From a checkpoint of a small transformer trained on Wikipedia: RMSNorm before each block, 1342M tokens.
MLP neurons of a small language model. Each row is named by its layer, matrix (gate and up: input weights) and neuron, and shows model dimensions 384-639. Each number is 128 + 32 x the weight over its row's rms, rounded and kept within 0 to 255. Numbers have three digits each. A neuron's up and down rows have the sign that makes its largest values positive.
After each neuron's rows, "fires in" lists the words (lower case) most often at its 100 highest values on Wikipedia text that the model never trained on.

L5.gate536:089120141101132111173177079111112173142192137095132183100127075138172096082149141096140141091110130133119092146121107162108086186147183137115177087095151065094154178124182093155217137174092100109150109118109141141130116123112079125117127089120090160137097137134179118175084139108114143140097130145105083111035124133081089153143149028073152151113131102147164139165133087156132155080109073126073149118103110126107131106116061121136138108123168115114107160142113137079133144139110072102139154124108120132100097135092107188141134097123154119156116139137134117119157113150117145172165100083143094185146129153147165107109165074131156122141138125080094151057215128110205143116150116110145108147131133126114094102105127142096140058149150091151189116112153212148148153158160090
L5.up536:118165157097145090123158128134127134091144075120130167152110107093144069158143139106190113119198140121128145146174152110221147132161114145081191089094137125148104169107127093043160137091061129160094094116147087126173064132084137112099118138162091148105154083129121131091148120133128205128117176171130125116073124133127131197169153082125159105056116183139167121087104076150132119156127151129155106127128092125153093136158126148165138045122115125129129149147072152088072121143109087119169137124130154150084093089090113144128118188128194144099133114096054121133159104115104081119144118160148104131147097135099075137082151132105170096143129142167143061064148175120102122134149094149126049159128137141110157196202081116129124067133098171165116192082084104146102116170143152
fires in: "on", "5", "4", "from"

L5.gate2142:130119089140154087125173080152147111112124144070159175147143138157117181108084100200075113132155095156153087129140178093123158127135099112108099152109077103161096175143113090106184077113136157081069135107115085186107092154062136132128147119166123154100155075098117081100172137116163155103119152185088218138150161137105138150156090129117154118152074142184140106093171121084096099170125116053164169133118153092120109097141131118104165171139130169152115156142094113136183133171107045105116145191085062126143177160126122114115167167154113154162144121112074089074069162105100135149128154053128133125134206092120122126118136134123162170139086088136188100083072108145170127150192125138085151107147146117132114186155126109102126166137117118138181133054043139184112198119158161
L5.up2142:120130182057130216164121030122097114077171134141197148113076090127120142121115091155105145137196099109113135112111104147099113099180100122194104130094080138138140104090142083137131152179100048127143164153184141158131089116093126089168174098128122124145156100162120121178121099107114163172146053150105165197133119122100120174115177155083159095093152138156106093104120091087079109122147078101138121173104092177136173043148096140131111113126139146157084098170129104161130127145093024041111151128140124148087136180112073122116156126159196097182158125116100137115108096121188147131171090090163171146148162140103099138137183076123155130117148126146165096116152141157110110109165166118158173157087110087168091081158119162156166118159164146072141077050083103109081097116131160
fires in: "became", "made", "created", "into", "become", "developed"

L5.gate1471:125082155097134132136063090108132192142188080108153133168102080160125144163120145127151140175103122137078213086109185121157098160158102166103100096126148149100109106125094141112145079107132165115126126100145071117186094083178098082149172097094164071158120159105163113136102146062119164108104134201121188167132128177176076195133156189064124117129130162123105170099166126163170180179115137197086106164143177166100169106098125085046124181103134077126141118151077173081143118097110106104145069184137153138134130092209110107129139123151043114126119112176142127121083124117094069153121162093106149208139140147069129126125141186183082153131095110223091153114137145098140147136158113101104136131128096131172133129154117130211131165168155069117168114146081074135146113110113148
L5.up1471:113130114091083136123125137087106089177160116150069115172114110136121134106108152154116123090092181139130134113125137135129129154122129115138082127121101177090164157103204155163157169154107118081087090100107146108163140168131131148106113145136124113164151124129141145130125131148174169139118111113089184133157102103112041137182200136113105121133093184138146103101125150121097138112126165128147152128128102139119122107119123087105140131171095143111103115174152127086123156146133182105144117120060100075052151133138047114104127177157125165170124143094088107084052108135114126080114112166063134092136077133127114101150094114125101123117154076148173113099102154176189101102167105114168122171076116120073093135141084101155103161113112087126144133140112145133125157127081144
fires in: "she", "they", "to", "he", "it", "joanna"

L5.gate1540:123140144080135130099076091127180162151122153139073107126122139143133195144083176178158144138090106130117157116164136174130075187178157175148155099166131189124092149142182110130112135105166157119080079066122130133134133079129116123119179120110104089083166066158114177099166196135137149174064111103083207079150083146117139161110062133083130189127164146177113167129126108116073128078169108099096167108132168079130174145152170127114074134132150099056055104122140161155158118139175146170126148176160144083181162125153130165096205159094139138121111157125133142135112096139142176112144080142139090194091162185176146116183113087126105150095120141145122150103141139144132099107106167122135148155158124096140131126070106126105139138211123149108177122086162159079142153111141084
L5.up1540:123155100045105095121200073094160155089124087137146150132067103100141121110132108139093116088091136119166121101140091182146114118089165100106133115110130113095115118133178137114115128101135096133099141134124161109146148124184106160171096135163073142113145063132095089123106157117105095157190139109087148142133122133130178112106064126124111136114120130123121143113121136119053153136115077183059161100143132128201059167150148128125080151194050181092163119100113106139117130155113146148107130128090120170103159094098097143097129166166140126079135098112147122095114130072150138161146097193061122131087148156165091132199153102186151168083097183152093178169108111170163121101098152146157176109129117101177137091117124089139102172119078074187091115113099168141152127147180124
fires in: "5", "4", "2", "7", "6"

L5.gate344:167118109111067132121062165167115136102155186066118145090168102119109080101095175113158127118093164104140127130160168108135091120156105137135153130152137162080125209125154157037150083073150128187173148112104105160162129170107147095094115136115121124095119128138111194115144146150198136179090119112133092091139141136194124161106189114142185118151098099139155107123057113169097100118122190114111159127109113095131178130123169110128136090101171111104149102144097175091148102111147136098149184152138162136156154157081143121169185133076190128152166093107154139161170135116065114141113126080120134150136144143125138112074164115130160105104139093145077205138151133102156121139216141139128130149139137133068138111108113156191201130095162123132130078176115128148066098078100124
L5.up344:137113106135186158112107130163141177123140132068114173110123148113183113145088140119107068073136128112127090093117063111096156165138177125121076098152148181128121148117140073093162176087178132145167178161101091140112154162118125092065134168109072198110101137193090125139065143179068110136092079164118094132150148160187143159094106044118137084155119112164149090112120074187102138084134135159079096216141131133152142134036130216139145093121139149074124222123100150107142101098143073170106104069125126126186097127098148138084137081150133111166128144166144101037108168160070178184102114091104153085107205102166107141114087158178093091161102116080140133125171143120140101146158105083115110208119102107135096074117109151096118147097142105112128158108113163136160083142127127
fires in: "was", "traded"

L5.gate534:151142101113161059149063130176126110148147100112088110074122121110137126122064134123130121100115112095140098114093141114119159111110114139159151116104135113177083144100103138151093095116131160190164159052073172101095119085123140146114070108130103207090169147155096116175195112132134118162190112173122114173162156140091158153128135101106131087103111175120136069089119155122146133119105123114127120094086080125104169141120136140119132130171093122221184111103154147137064117118153157132059173144159119144089164128129208090049129127059175116157089146117188098076052127151134137103163088094083138104141191090124111158116088132134144136199187104089129133129135162172168116146104103132148129130042145136124168110054124171150099190217088116095117136092136131084080177107147137
L5.up534:177112156113152143088126174181123175135212084151117149111105128098095131109084171118117192098096087143119106128117109108102110113080085138159160091097119119154119117167133103112159139072124106176109110157110173106129151104122106131113088124099159112143121101088160154119118133089115052134121140159144150195173167139119108150158114156091165070117132077117102115129106104146146146091085140159094103105113098113120100101150137155061066128089141177064160132141131082134106122123123077150154097106186176102073101070137165132061142150152126197141080106160168160117099167145108068101121092111154129112145143100145105069109128124146085111159098114101076143129132137139116118158111094098133138115063112102162181124115085194088125119109143099179094175092131148087109121112171142
fires in: "as", "a", "to", "into", "from"

L5.gate2249:158185114109162148103112050103157141103148169145165137088036152148101152052072107097157122177143176178114089155121124174182119156138090101146113131090136126115183195127179150191177127094159130128120163142089167135099122115051122109185142169144139143129190150087089164084136090083136149150113111117120115097110128124172140148169141145097139102177087201165084135082123134145115129156156119187151152130155098184105117174135195150208126117138136142108095100130159119165126098098114120097149161120122132171115177068177156055108100140137178139183115134122097109133120112133101134167144145111156160132174099175101182065131146161145124165116149118123104110144138181153136081137208115121145140141210067162096129148156071156080103135175120097113099144150124074077123201177168095
L5.up2249:133114156123116141171133128065141091150137138139111102135157151051135194128137131160124151111116174219147086188126110112142194090160143169128147144169111097134085139146168097127138098165148144106122140146142115142116151153138101110107108121098084149107138127177053052135124133091163142129178099179099137187142143122132109140128079100147113118099131095102090124147143146127167134148126135086183136131124079113108114132089140133123117084175111145131062109147102151134157121116127118123152090077085129067116133132107116127092145118087119164128070151157104129108158109088121154157161178091189126117122127057141116159140130127121143103149119114095075147161118086101073155111120149121201121084166148130128156122171148166152094145093142128109153154095177169120186103131173155
fires in: "to", "a", "for"

L5.gate1847:148121089169160161156196114148153161110146129141095168141105146087129101115123122117135111120132152127124166095055128107132159143150181128118108104157129046157112162111125134206179062178127109150179136079104130205122100067099065178208151130105099149143152185069174189072108093160101082203082087150113116090165201172132153187091098088141117153092153100177103151154096103131131156108072179060106107107150151126040188115078137144059108171081149117102153092098148094124169146098140112102086144135176141139069128098088155141090155132186066148102143091193127157156119143152134115092197159095149140106173115163129107162101150106123151150092128170144144079143129124185102118147085138054165148091141072201114068188128134122131172152153081126080097062164165190147075174161152099
L5.up1847:141211047160115116131104084136120162102152094173126134137101150139138104133125158097086129145160086101156113102083181099160121113068103055093151145131114097148171158169155130125097079193118171152082184092182112199081091224137116180154107108104150172170144098085136176103157158121099113138119142178123115157172100111139067100146081106087168110124165119195044089089125113131149098108147141131116198110106087129120097194186172148137067162128168111172212146160117140115185179118180199070117170159174138145163072144179131127158181150140138102182187194135069137096121148107109082112133182146183120167138111155162134155048098114132141117118121139086119087134114171168102156110167152101126182118166085158106167180127117117142122157166131153155110141164133088099130135055137036
fires in: "and", "then"

L5.gate1865:156096133077105191094178056112161117108147074086139099135153142105102169108192100124070108058076156148134127217137142127129207091064108107144103094093153182145115101160113141078167134128161105137160077148102136127112153154174106121126115193152101109127079116142127148104109100153116161203108139132131138118153117065159130104096097080077100156166104153108113128164166119166127110144107163152146042150148121092124150088147131069126128099145131102165124128183110136170110115101109185096055153125116167077130189121122132201106121098118162116161134081050149148058103118153141125117097189133126129171095134104148161144126092117168103182160132135089166076119086114106125124117086199154179119151125185090162092103070158109099127155129113164134150124179144164136137166071066097
L5.up1865:151085188123176148124116147157130119139077155087146111130126112161158072113116064169093088124130116140117061113142073120155184158120082138097113183072059127110139143135129130121201112135070044140177079124231113093159110125100140144108113124144125101120161134104075151162171143106138087124131164169109154131166151176184130124158113183153117155171103123125161178139172100149164157129129105122124174094155144146121119168116215128118145144086138142087155163101112108143121098149116100166141191128095119150183094189113082115202141101102114082150124129174200163144132105140097145144163109123111147128146189107089122145083181156121192142123086124167098121134106191069132121104097067114144161152157151145131137092138075109116114093100073169122153176148164147094145151105194104
fires in: "of", "first", "du", "its", "de"

L5.gate1142:123113101150162145103109133160132124089181149079142107100121119106177106100157169085121104098148163086163141127092168119127175075166193189190152140117122097122143151056123138148149123142120180171179139130142131098092097163133103134119098173177108139129063129140105182119110140114183170143100104167091118117098125141131089095144120150085104177139098163085146088176112126152074171073103101105118073187115111116092156134141129125089172160135143113097108123103116111132152161109140160165118131063073140075127147208153196073167131088121055124128115076149112142097164113165142137109111102144155154124069118106126135118089077135102124136111107050098144127146139110125145133161149118086192172118158174144123112103117172113129155099127108105119205146128104117096085140140165107
L5.up1142:134125126119102104116098121080151135104172163180113122145137112097094133159050093103075104146112067148149125142083152117117102126129176124167078086106138034147198099150121082191142108123125123080154096112097096135128094138162134163107140092146135151175170117138127172078145158173139143081185158136133121174048132169135141145136196143112157141109095150133127067135127036095079162147151102174129148120151126066174154088163115122113163126133148112127170095204191099163116173126147211139100165109119177055136112125120124103122121151155132150027143124062150120095151119154128084178106161184093182133151096139176170129160111140137158148079124159132081164159094141139138167176153125137095122121130088123093105153180132105118121126161106180127133098112123153151162083107138051
fires in: "a", "of", "and", "as", "in"

L5.gate105:126104143133098132188110050167114131131146093193152093168102142128155164148123122163116135123166050151196120090143099096189124120110091092153113066174063087097085169076089146207179084104127085102117124138038167112154179148074172170113169149155079142146130162183142124082128116126097122170129181142101134134119201062184166084117150126122148103189115080097139207104180104157123084123146119150074204176137139110078140142066148130215102140106190128107098116169165076116113131187116139141146136113094156103162137193067177146093098122166075147097108117157088129101101074141134178112156125142111163155125168093148107138058126121165089145112155110167095132093107151084104081169145135146097133143112079125147112108124153110128156144153148110099146067153108075148105121185183151
L5.up105:109172134218064114153150114171099161140142114125084106086112126139178122154072171099089101149132121137097087124118123102108141149158169166101136121106094085147103153136069127154157109172131211170063164106149137176147160146150145183149148091123181150108135111059102151102091127065113098139149098091131181085149056114124153116108163134086104132106168108173148145083135152106123128131121158144059129138095101150097104110065164166188182158135158095107155198149190158109142165102117104134108099097175189133122172125138154181149110142086100150108108110127104125071175120131127065078131111141163106128082142099115074165132146160136090091129107215104101161116122141116158100133091104175122130130154143099080124044130143180148112139121094120145101087099161163085128121102215133
fires in: "not", "would", "to", "can", "could", "it"

L5.gate2124:086072139111153095170082126141092148100167174130125127111143106150115104158069128134157067048104119139089092103118106064152127100175137109132170144152133098145188107054119102135042172136152167128149099128133121159075148095150136086048193128144134102099157161125129141138106118110135105152111168137142070075103084101069120101150196155068146096161121207137179126144193159080135149128099142119161177140170113153110102119125118149146124174114154151123094153113089156114144116182171156138120119098125076107131163114080127126098132150129111160094118160060117141115104144186098166175074145106150124141136152085169068129116161083120119047067128135150126241113115132123106102124153090128156156131098113115101170109078147108177097116166138119110205189126128087107140108072150121
L5.up2124:107236170117129080159152184144121154104152149116136058193144139167129115091102105117117183163138156114073094131109132131135113138061109134140188172151164098129114156116077065063130110082140175130144119093146097127121129078068182115154136105133166138077143159141113168158138070100136111139081157154118117112143194135128158117102163074164132153137125148064097103034052121062126146102135153057152116049129138133125150109100124162150139157051179168170113145036120120127059075133114133101146156138106120068131150085063124082116123142073148130134107069144151104091111182165119071147122040127129146116122148116069153122105072121094150170124193165168120108086080144058139121109158112105164172155137165116180110102105131118183100113186075081123172124135101142133137118167146082
fires in: "in", "on", "with", "to", "held", "of"

L5.gate844:119090149113144135134131176169102202138124176138120172179093099153123172101119138141109144089138091096117116136133077179186196118073129092141129088168125129119176179085172121051108110173118061097133135042088151119155146128113154083113094133148219129155159142182140148143118202155126096151108146103122078126080106110180139178109170103056138080083095108151179163120105105140126152163127202186130187076177122151120146137125163151142150186111131162097136166145082089129095066110121175107129108114061102094145181119088144118141105109143118068113198120104146129168146134171135157126170085146126127065156122148082086147116113093125134144162149130115117220144166151104152111180136102161144068110137157112156113089094170150150164100147183151114168137104088185124083117093149079
L5.up844:172092157117177075106073126148120141174134135116079169098067157201106160053141122138127090130071099116171059169143086146175199088125101155096197132119084108126134185135169108084094149126086145092084080084110090090076158142090140108146063123079138080145097197176115124067110152139137116094091193168148081104106139168137124134090138121138123125097141124178122160158096116113122109101170116211163081060140141144129124132157089147172165157105122090112137164164137106125096142128175137058169068063156069079109168150083128076114189122221089103209126117114128142089077100156106152159175112143142113088113159156139143137076123117163158127159126118150139125120064159137100041145149114049140112115180130122111105120088119080106184076180086105133132134149135167128119099179149080
fires in: "of"

L5.gate1660:095058159071110167173171183105120092110117108111103167143158117127103143107093086183126102148141121151160133108163117131187115112182118095135123124086156249175075115110151121125111143110168218128118154106131116128134088123102141148101128156169088140169184139140098176172179143150050137147147113134117134186190181196114118103109093174099133168169104109118149126090137107184149122138077156143111110118119118128124115110146188126100116095080110098138146087096087138072178162121152093153125162144110120145109138129170125115126101125143155208093116152107115171126141140087156108093182104104160133140127092126139135141092147143117141148166125130122159058173126108107127161169045145126108122072130164117103102152119116105135104104149124106152125105121113202128129186140145128
L5.up1660:096152130112143173099183140136100100119153105121080124147179101090116148141130137208109137167082107142139125139164135154128081172118118159128162179114116120183127089188140080152150162026138137154186091167079094144115065153175135098107093129076118132133117080180162095204114117114110152121162088117173144186101096070090164104107051174182177151134096042112091114121176109144100140204143138147163146058119112171203110110138159153101098045138113134100147106100119137110178155132150114104204163081084071153080158154148159106134145134101153137144166127153175192081134177146153160127141190110159096126097067111162096100063107115132146083141182162103163094120109141095130142099063102112159060133115146167094090148116124105141134122094146109125123170129161123131141097182058130
fires in: "as", "to", "1", "a"

L5.gate995:127096135107140126131133092135119141128134113119166104160154096153107109123075166133127123113099083076163104129105121123108163132105093106101168130128126164193178142138179132112123114155145077123181142104098120126130159148149120147163063149154094098070074103111062154100087130174116120115100119138147123123115135157111142170137174153137139178108116097103109141129162125144168100170144122127141118152097135149137142129119146112162186159078193090097145144072084089114119126199130181075089178121096138135093132143133108105169135149102148122185215172118147158177174131150192135110165124134142129131158141129082191129153098155194105136118104066134123102120131127150101087078111052167139150114195054167120152083130148152106171132177109176155143169099131104143113066089121057
L5.up995:157081141140106112092102183166105092160067146117130091137133135125164194129126160087089113175123112074139124079145189167107144166160138118138139142100164125146107100138087044096112099097124106095117173101154152138188177180129150163108162112173150086139114118144111123160170119145148124102119146121099145078102125150175122099140132074130200149114134112104170123066131135121165140186131180138149179095057138163143096114135152085132125213077137125148127187097117144140078114097188182094119191117061138115107139111112094126131108131096175157194133085134153126170097111119116123157089076155129091118100185167109145140148101144121116120104148210113122084089086117131086120064133081139139079148168062147132147117151170115161125079133107142111198123159132082091120081139091109
fires in: "in", "of", "his", "on", "its", "s"

L5.gate629:112112173095133130118132169172170142107139093080132092126180114201069083138152114139146122082194124194157147106086113163146066151114087201131136148142177137107132129116149117134130168107137123113156102149143152161065165185139149134140133115143167155167114145096157099061112198137081131117151083110167151162084113118073190122172153158116130137162148119136155124133157136127110091126084109068200102092093168118054126139090101177165131103132151083097175090167133175115136143139141095124210122132115154160148127166079107128151077177131177117120160067150145119128111095147134122185112125164121182117167109149170125134142148156140135146120093109135118147166114080098116212116112104094078127171083106158143145094083158145093136064099079174093127116130140108137181132170200070
L5.up629:098098168113064070141079152144130089167112123124124113131108056187145180072147129185134142123173194200074119114118170052170123097127207103130119129180111169062116146176204147155103177144152117082138130164196112133146139108139166185086098061117122152123094150158123139175127178113118166128125135076171120155117177151086163092084106157146062196149137113136068106133144126131116123106123175161134066083124104192143116111101132150145074135087089061079127078068129113118136175098137140043175113123147140168155098143148118138139148128101082130115131114146102169129149111184127116085134091170146100106139118105139075112141123099164128127100129085128136155172135100131104132089124083093140082042066137100167126103136094062078131127115128153139063116106163129102170144130150157
fires in: "0", "as", "04", "4", "to"

L5.gate2069:125136104081182150087143130096069100111142105108110127063126161117072124158124091129144132154065059142188131162115178099044091145169183156127138153101108189125139154149134124126149105122154124124161148146172114123131171124131139137170150117128114132185107089174116094136087203115103144113105167144150186151169152132127145079140205109095109125122152164134095127162124165107164107122158188147068100176151126120078139051106096137176100098135137154142148115217065161156123104193085109178113109130105171137107088075167137167163143076131091110157129079122113076134082147146123131151109127132136132137167110071175101160186191123146113159125119170101101098110129074093137150102141097157121108132120104106084096100120148100193115082102092110124110152123161112165116134166157142
L5.up2069:108130138174131107179138113066175112153112145062160066139135121146167118085090157157112083153112074174092144116098143145098137183069126137106099088214164104143142154117151140136095106146119136138123142100114126107131104101043116088115140117080115150055070137080196138164101149082153155073113120148075127175082065065130106154112049057176156133103150186099089132141193115107115087141109170139088154120120137133136117071090131136110183162094131129085160092073156140130157120110167126125154086113147130160164117099145121048157138163137051124091091192127145138069159141175094097156118129136068084161098132070158105134165148183090111129131074153148122112082146059151182149168148136136174118166127137139064141150099158141144128164146079121103079109188127186174097077100111125
fires in: "which", "that"

L5.gate452:086120145135113160125086085083116127103025122166054111092059129158115125148145135112118152096082131195110111082067160102137125177163100132169162108089147102149064095094120119089143132114112152141124155154123102161138075129157115133100147085106107101111118149100174192099030118122143166118102181057136169093076081145188112148094177109148169095198120147088137091110112120188080169053099119138107079144132159093157099129160100092134156143121130140038146163191116126123165176159144171114161171121083178123139140147136158088172075093089140168176098149082118071147187118135094128084145142159126091105120127147138120165114132125145176109109110130149043136127101094136154169184138121177140149166104135098069062137148157176122119117160174146155115118119152130134115110103084070
L5.up452:095141120156114166126144121120165121107105103168102089174122131129075155145100058112144190074152073115164147075085104123144125104093138162172132164105110076102088167146117148141114128126132160149202057128147161141119177133122088130113100130135141126151146158075125080101091063149174122064153140159156187183137155191102063088174164188135098139149131092108115161123141090141165134116130162091160162193085137154179100111143148119135130144167108123107177140124176042107089164120103126157152121143065149064111114110176178118116142106106165192131110081121142126122173149161162156132063108112160118096117169170092092158107106149090171070126087133128133121116124087115125124167074201146074147139126134121067169159040118132142161190195144186113141164100116095131097087171145106
fires in: "of", "manager", "member"

L5.gate2195:132158147074107111104146153072060113116096129088112204118071088130098113101107077085141166083136137093130099210085168098104154094130117142141198093114136128135100207100084108117132132139134131131150161138115070109134114109158103130132126109134084101141119085114122122125150133134167118123144157098137150090125150158195141068138137151100181110137133122164076158153176158103097166128122158138109110076115161186118114095116139154105112026112119105141136131191127114077154185086150176163148172109143162095112103185135195061147105151124120076166114134165113117141113080144109140127170139152120148068113122218106144141152136093093094129119150085125147135111150124097139063093165125093111184099070109204143163170082156167170120111077140113162142140125092115044159113112109155
L5.up2195:114140121144128101132116107191152193102090121116130132129093142145106109083069111127094057129109182155103155118150138180096125128058163169114132179060117131143128125049121143087120170094171100174208066160189158155100124191090145091156138133122098163167107116125126133140107138124202124071115132060110093082141093054087167183132134136096128160115087047107111133110133129149101134108115129223128126098116112127128148167199174110158161082188121135121081107163134143128122133173107186135154159127141140090123116164147141174144127141146098134084090131114114105168162149145156127123171112093086126077108107068109176104127170112120113146117102121120217109132147121045143100133101059122149089094123095112177099188094149090129103136150147085174148112100130081100083126111123151
fires in: "of", "from", "that", "in", "for"

L5.gate155:159125147144130153110114110096049128113124105134109107104141160156138109119155172175156085077105120158119080129098120076131152192071152159089118118113121146104144100101081112130137141100127120110133183125116109075151131207160147177164128139128080165116127166114097162116130158172125165112152189133155125181156084113143083102094121082164124193094155202116157126100139075104144113110125106102142113087118110152147151101080127140081111134116093120089105189156090127085100163133093059099122115152075085094096117114139114106159089136091176132138133124093121122160143126070202077177144165107117129161148129137128130082126136092126115131142178147109141147143167146132111062146094188128183116142216121131107110108091124103088134118164126145086109078083113120130106152078062139
L5.up155:142141150153069150121207115139144139113100085107097143106136103106180096078168114099131079118150088151166122090090090140137171160071131139119072153078111149108129169180136136108208113144101093183142146133213111101133168127156166135075170050118129093096101148143142149142131113161099109085130143184140104176195106137157107133128131095124131125070101158157131187137168141127174123147099089112183144107101154156140124169169135055169117126140121108186189145169107147111125128088214148118037096121138125121155080123128140129107111175115140085080149119166119135149097128171135162135102127087136080122150127083107153136135078135175166166134101160140117136140109176111148130111066135119204145154133128105094183083078128142035123102116097147131118131110127163134125157141095081
fires in: "of", "the", "al", "on", "river"